Part of a small language model's weights.
Size: 14 layers, width 160, MLP 448 SwiGLU, 5.18M parameters.
Training: a variant of Adam for these matrices, 232M tokens.
MLP neurons of a small language model. Each row is named by its layer, matrix (gate and up: input weights; down: output weights) and neuron, and shows model dimensions 16-143. Each number is 200 + 40 x the weight over its row's rms, rounded and kept within 0 to 999. A neuron's up and down rows have the sign that makes its largest values positive.
After each neuron's rows, "fires in" lists the words (lower case) most often at its 100 highest values on Wikipedia text that the model never trained on.

L8.gate279,175,254,205,268,193,169,248,172,217,204,196,205,168,214,191,241,216,239,182,183,211,228,216,254,190,247,159,182,143,225,222,156,185,223,242,121,265,156,204,161,186,194,225,166,120,193,152,203,242,196,130,173,201,244,292,168,201,238,173,200,254,247,232,169,220,212,192,145,230,202,262,177,183,186,283,237,183,247,180,217,229,194,238,213,271,200,228,232,201,202,222,235,127,139,210,213,134,211,149,194,226,124,182,172,151,242,118,321,213,160,318,220,167,167,205,191,184,127,251,195,160,184,148,175,178,244,179,214
L8.up279,160,209,223,243,152,187,207,146,231,270,167,141,180,146,200,278,146,157,171,176,251,222,240,205,178,140,134,220,176,207,179,240,176,259,198,164,265,220,212,143,166,258,209,204,253,230,160,257,195,168,281,122,204,182,177,251,250,192,151,164,221,223,248,188,259,244,151,259,179,235,173,203,185,203,175,184,260,140,124,245,183,216,256,129,230,165,194,201,186,171,250,158,149,243,250,95,191,267,218,165,194,161,185,211,134,190,193,190,169,225,198,247,220,219,166,300,199,226,231,199,179,187,237,201,138,179,194,132
L8.down279,172,205,171,224,128,222,159,227,262,228,236,189,210,171,260,170,225,198,227,168,249,180,164,101,162,174,268,180,224,207,216,200,224,111,171,104,212,253,158,221,203,291,169,153,150,159,187,230,206,162,232,169,213,239,202,194,107,244,198,229,250,170,214,258,177,161,167,117,249,176,228,235,250,244,193,244,168,288,260,219,192,207,231,226,162,217,222,162,139,143,217,237,181,162,221,163,194,174,163,219,181,165,258,177,179,218,254,235,182,220,216,177,202,287,197,122,218,186,313,287,191,187,152,190,219,191,178,169
fires in: "since", "until", "changed", "referred", "assumed", "by"

L8.gate262,204,222,195,151,264,202,229,144,168,158,135,221,136,168,250,158,153,169,208,194,232,191,214,264,169,247,157,221,339,138,176,219,233,180,324,224,190,194,114,207,259,253,229,213,189,150,152,144,221,184,189,241,189,287,214,215,163,145,250,145,238,183,193,201,183,169,224,203,238,194,211,234,225,165,229,224,188,241,173,204,190,199,219,202,189,167,193,165,164,222,193,205,163,173,147,257,204,214,200,247,146,229,219,201,103,208,156,224,171,237,260,176,160,164,178,243,166,180,242,230,205,151,149,224,196,257,232,193
L8.up262,213,255,150,222,270,232,209,115,214,229,195,267,220,136,238,158,232,214,216,268,216,206,230,151,220,162,139,185,192,207,231,180,140,282,225,246,205,105,172,215,229,220,221,197,240,231,165,243,272,224,168,212,173,216,166,209,225,131,169,167,220,198,161,201,251,225,182,179,200,196,186,240,273,234,254,171,166,182,215,249,150,140,207,82,146,209,198,160,205,244,237,161,236,152,162,191,203,200,210,233,219,156,208,174,185,202,200,168,236,198,217,209,205,201,235,177,187,159,251,236,199,182,152,175,196,162,192,158
L8.down262,198,178,226,196,293,261,256,195,200,168,133,210,183,210,170,148,134,220,172,222,205,188,189,168,190,277,208,163,236,179,128,235,187,235,214,142,214,218,167,238,249,271,219,294,190,98,231,212,202,156,219,187,235,239,227,146,182,125,115,186,160,164,150,255,206,182,264,188,177,180,226,186,161,172,214,263,191,237,203,229,274,208,210,174,175,98,192,183,168,101,191,149,222,148,160,233,138,273,219,246,236,205,236,213,151,226,223,243,175,221,191,173,215,192,216,233,217,162,237,193,232,273,196,182,215,263,138,186
fires in: "it", "i", "we", "you", "who", "ve"

L2.gate68,234,166,209,208,201,223,204,150,160,166,199,163,134,178,121,280,201,225,265,215,158,226,212,248,192,226,195,182,187,139,158,222,223,221,257,207,223,183,222,183,235,281,165,187,158,169,246,258,229,175,217,210,165,214,188,116,222,215,179,159,226,234,220,163,179,191,223,262,216,189,156,170,290,119,213,137,161,168,245,240,157,254,147,125,171,268,177,228,236,252,127,176,211,170,224,184,216,218,205,223,164,236,188,163,133,215,182,220,225,147,239,236,185,249,187,213,251,273,205,204,259,200,179,231,260,200,112,187
L2.up68,173,235,176,217,222,247,248,147,179,144,184,206,178,119,282,222,210,160,214,213,156,227,174,220,193,184,228,192,138,158,121,196,196,224,197,183,190,243,241,190,263,257,227,222,236,167,256,263,181,152,181,213,249,186,195,135,261,178,168,240,225,190,167,184,210,233,188,259,223,177,192,174,261,133,171,263,185,198,227,188,183,208,235,144,125,217,174,240,191,213,133,236,187,167,237,195,206,265,190,189,200,245,122,186,120,194,227,215,164,162,239,226,185,283,150,184,246,260,147,149,201,254,133,206,279,213,146,218
L2.down68,152,117,278,164,203,208,256,206,195,134,222,187,174,222,245,169,212,141,173,219,194,301,103,221,231,198,204,212,132,226,193,214,184,144,194,183,151,239,230,220,202,140,155,213,160,174,202,236,112,262,214,152,231,235,153,211,241,147,180,252,240,172,216,344,238,190,126,246,107,183,183,144,183,196,234,252,196,256,204,131,205,255,156,169,176,225,175,248,202,173,236,240,220,167,243,213,206,203,187,243,246,252,227,159,196,167,233,244,111,211,186,220,223,204,179,136,156,207,185,182,218,211,159,206,181,217,207,202
fires in: "at"

L2.gate58,234,163,177,217,217,239,287,189,252,220,217,220,154,168,165,183,198,194,286,170,220,119,219,218,242,198,149,230,235,110,181,229,218,223,264,259,175,202,148,163,211,226,150,151,227,216,256,198,183,201,273,242,61,248,163,220,146,266,136,167,260,176,210,176,185,195,159,207,218,195,248,183,213,253,177,114,235,208,161,184,142,188,230,140,196,214,165,259,269,224,175,196,147,162,192,200,214,281,152,199,239,198,261,223,250,169,150,221,189,150,236,145,214,194,151,230,275,161,186,193,207,203,223,180,160,232,180,144
L2.up58,211,249,274,194,200,129,207,143,192,256,147,166,197,189,317,251,252,243,208,180,197,219,181,186,239,242,163,139,225,164,201,208,208,225,167,262,109,189,207,121,130,127,176,180,264,302,160,241,240,201,206,181,227,209,210,223,206,233,198,196,228,245,220,225,196,212,141,204,150,98,219,181,171,236,177,256,195,233,139,192,188,231,197,227,285,120,215,204,230,152,256,215,131,195,212,169,227,253,212,201,196,173,267,245,168,212,249,181,164,206,250,152,177,225,179,261,258,241,225,139,221,233,167,155,175,118,249,240
L2.down58,223,268,255,228,161,138,191,241,273,229,258,234,228,117,182,241,203,243,132,101,213,273,167,120,248,193,198,244,193,266,192,221,207,101,202,259,240,180,169,192,206,207,186,172,172,193,232,226,202,216,132,239,242,245,213,199,249,232,186,209,142,232,253,161,182,219,247,224,162,225,181,201,188,177,150,232,124,181,177,205,189,174,185,142,257,181,147,189,172,130,234,132,139,183,174,179,233,237,203,194,161,152,207,210,178,217,193,206,132,204,250,189,218,198,193,191,228,180,218,213,217,179,192,282,200,226,219,158
fires in: "to", "of", "after", "as", "in", "until"

L7.gate34,170,112,244,181,223,180,248,125,161,182,214,233,118,207,167,150,257,189,189,156,210,199,227,275,214,225,212,180,213,181,215,169,180,159,172,130,262,127,180,144,151,179,244,121,141,119,204,243,172,184,115,156,183,258,197,140,169,197,248,181,160,308,255,172,176,174,209,223,229,180,148,193,224,177,257,208,225,253,275,226,238,224,239,168,224,171,199,221,195,155,184,227,199,144,240,279,213,273,148,202,115,224,178,183,187,213,213,215,199,192,164,217,261,149,161,245,138,203,211,202,150,237,154,300,228,151,287,197
L7.up34,209,209,151,226,155,172,231,188,150,222,191,205,157,286,180,208,263,195,204,166,176,252,186,148,207,249,175,207,299,165,237,220,129,200,274,183,195,168,284,207,192,235,198,257,161,178,130,223,185,239,157,206,224,245,245,209,220,208,224,180,172,185,182,179,229,281,166,202,239,179,147,223,210,184,270,190,204,215,150,213,151,270,227,193,220,237,137,196,129,187,128,273,184,196,193,183,247,151,205,223,271,220,126,167,180,234,182,245,182,237,231,212,168,240,185,168,189,186,281,259,233,170,115,188,221,171,229,172
L7.down34,188,227,223,299,207,163,225,108,241,236,152,151,220,254,207,208,211,219,195,226,196,233,237,231,171,225,176,202,165,226,207,168,279,142,163,154,214,206,161,243,192,177,247,119,233,208,242,157,207,220,194,140,161,180,254,173,250,215,185,155,191,215,198,225,191,204,280,290,116,200,235,188,169,136,223,222,228,217,134,282,229,188,314,186,194,211,155,226,228,155,199,152,221,202,192,205,141,230,191,201,121,242,217,241,255,151,232,233,202,207,180,200,223,207,218,232,222,147,145,233,85,203,166,217,163,157,199,164
fires in: "since", "is", "by", "in", "of", "at"

L3.gate89,174,164,213,209,229,204,172,188,158,197,192,243,168,195,279,183,165,217,181,179,198,182,204,230,204,188,180,220,259,145,155,242,264,183,251,182,126,156,201,212,218,250,211,138,176,146,191,231,215,165,199,227,221,149,203,211,138,243,178,90,221,189,242,218,188,100,228,181,190,199,262,190,207,272,125,220,188,182,205,162,238,143,210,196,233,212,238,228,189,195,149,244,243,142,146,241,257,112,227,209,133,201,217,221,172,294,205,286,153,215,155,264,196,193,180,182,181,233,198,194,243,161,282,224,192,283,165,187
L3.up89,188,264,214,200,248,217,166,219,143,144,126,183,247,193,237,170,172,243,234,214,192,196,167,219,264,221,175,167,179,186,198,142,176,210,295,219,256,200,224,203,190,209,235,274,137,178,315,274,197,100,210,184,156,228,247,250,190,163,296,190,207,152,174,168,171,179,225,196,219,323,173,217,205,206,159,218,179,219,221,210,234,207,206,135,195,177,166,237,203,261,253,154,234,187,200,162,201,244,132,170,184,225,204,133,187,196,207,279,223,181,173,223,201,211,217,113,162,245,218,215,247,216,250,111,229,188,210,134
L3.down89,254,167,238,169,210,195,162,223,208,200,224,228,207,274,180,175,207,214,193,170,208,229,182,228,253,86,101,107,214,241,256,162,222,174,231,211,168,225,205,213,205,215,188,178,151,199,158,215,234,124,195,251,229,151,281,202,215,254,171,183,173,212,268,240,233,194,227,179,106,92,246,226,236,157,178,203,212,225,175,202,172,163,230,184,121,244,137,192,181,177,147,183,238,177,194,210,255,169,168,252,211,248,186,210,162,190,204,307,199,214,134,183,182,158,145,250,259,198,244,196,273,211,223,201,172,207,157,190
fires in: "this", "it"

L5.gate12,159,161,200,263,228,203,206,161,194,236,159,224,179,188,186,266,180,204,239,93,208,237,201,196,126,202,185,179,264,229,169,198,149,284,248,218,241,272,197,196,91,152,235,115,172,146,224,224,246,242,179,180,128,174,195,189,201,264,166,148,170,250,165,164,196,187,107,137,208,141,215,276,192,269,255,162,211,212,209,251,148,223,312,227,205,201,195,179,195,206,215,224,188,134,230,196,199,186,154,156,262,145,198,211,152,270,180,230,206,160,177,205,281,210,111,201,220,246,203,170,180,233,168,232,246,197,185,212
L5.up12,137,205,183,168,190,204,186,177,200,191,212,227,239,135,201,169,261,159,206,159,225,203,181,182,225,244,198,197,217,218,147,276,175,167,263,144,159,201,224,131,212,197,200,234,153,220,152,206,171,164,196,155,267,214,206,256,242,203,197,236,211,228,185,200,206,270,209,146,176,98,192,183,158,129,154,227,196,163,142,229,233,220,204,210,253,218,199,207,223,166,162,198,162,96,185,108,182,237,172,185,167,320,237,193,154,189,239,198,218,152,286,220,132,181,225,250,202,227,261,203,202,235,252,158,238,183,183,141
L5.down12,195,146,198,235,182,236,163,139,252,287,243,291,155,192,213,168,179,190,156,194,146,230,226,161,215,175,252,256,224,172,251,165,150,223,196,145,252,201,219,139,217,257,196,178,166,188,147,199,173,198,175,159,186,207,191,200,206,248,238,197,268,175,146,231,168,167,140,236,196,182,182,255,193,128,167,236,155,144,156,191,315,205,187,173,248,195,189,215,224,156,208,171,233,173,196,184,162,175,252,193,179,232,185,182,167,216,225,216,207,183,228,171,170,215,212,214,135,163,191,271,163,146,252,217,131,174,241,233
fires in: "since", "of", "from"

L3.gate209,166,262,183,204,238,193,258,156,112,174,181,201,229,182,241,241,223,200,205,101,209,152,264,196,183,155,129,233,241,163,155,279,148,208,216,210,196,168,149,171,224,220,131,132,169,166,121,248,197,274,182,195,239,248,301,236,97,207,275,181,230,224,156,201,202,198,150,217,246,217,196,140,218,184,157,187,178,224,162,218,230,193,213,252,214,184,232,171,217,256,200,293,192,209,208,202,194,241,204,182,200,194,262,198,144,249,235,194,243,221,215,212,175,167,210,199,266,177,163,235,178,167,171,199,237,240,167,267
L3.up209,243,181,195,221,172,238,151,178,168,223,173,268,177,186,228,213,190,144,187,170,172,110,160,117,218,189,147,145,153,215,165,184,152,198,233,228,244,226,194,250,173,180,218,202,154,233,171,229,181,191,229,288,247,234,199,223,240,186,186,133,226,171,178,201,195,261,266,227,162,254,146,172,225,188,271,233,178,216,160,252,209,131,111,213,221,212,252,278,166,243,133,243,216,236,172,168,201,159,188,264,279,119,202,257,190,214,255,212,295,204,176,245,251,159,202,187,183,231,225,249,253,244,210,206,188,241,158,222
L3.down209,210,226,254,136,271,252,252,205,165,142,245,286,223,220,222,120,145,125,177,199,221,224,243,203,241,190,202,221,245,150,187,162,128,176,140,205,219,205,191,254,241,201,233,266,196,245,223,179,206,158,302,230,217,179,214,249,153,148,154,207,203,159,171,245,208,221,245,184,180,166,210,199,238,174,253,178,183,274,109,255,178,136,239,248,120,212,183,177,170,254,121,219,192,159,273,217,275,221,220,217,154,211,234,177,228,169,177,207,228,168,152,204,211,96,165,179,123,189,186,157,208,180,255,192,136,185,254,207
fires in: "it", "them"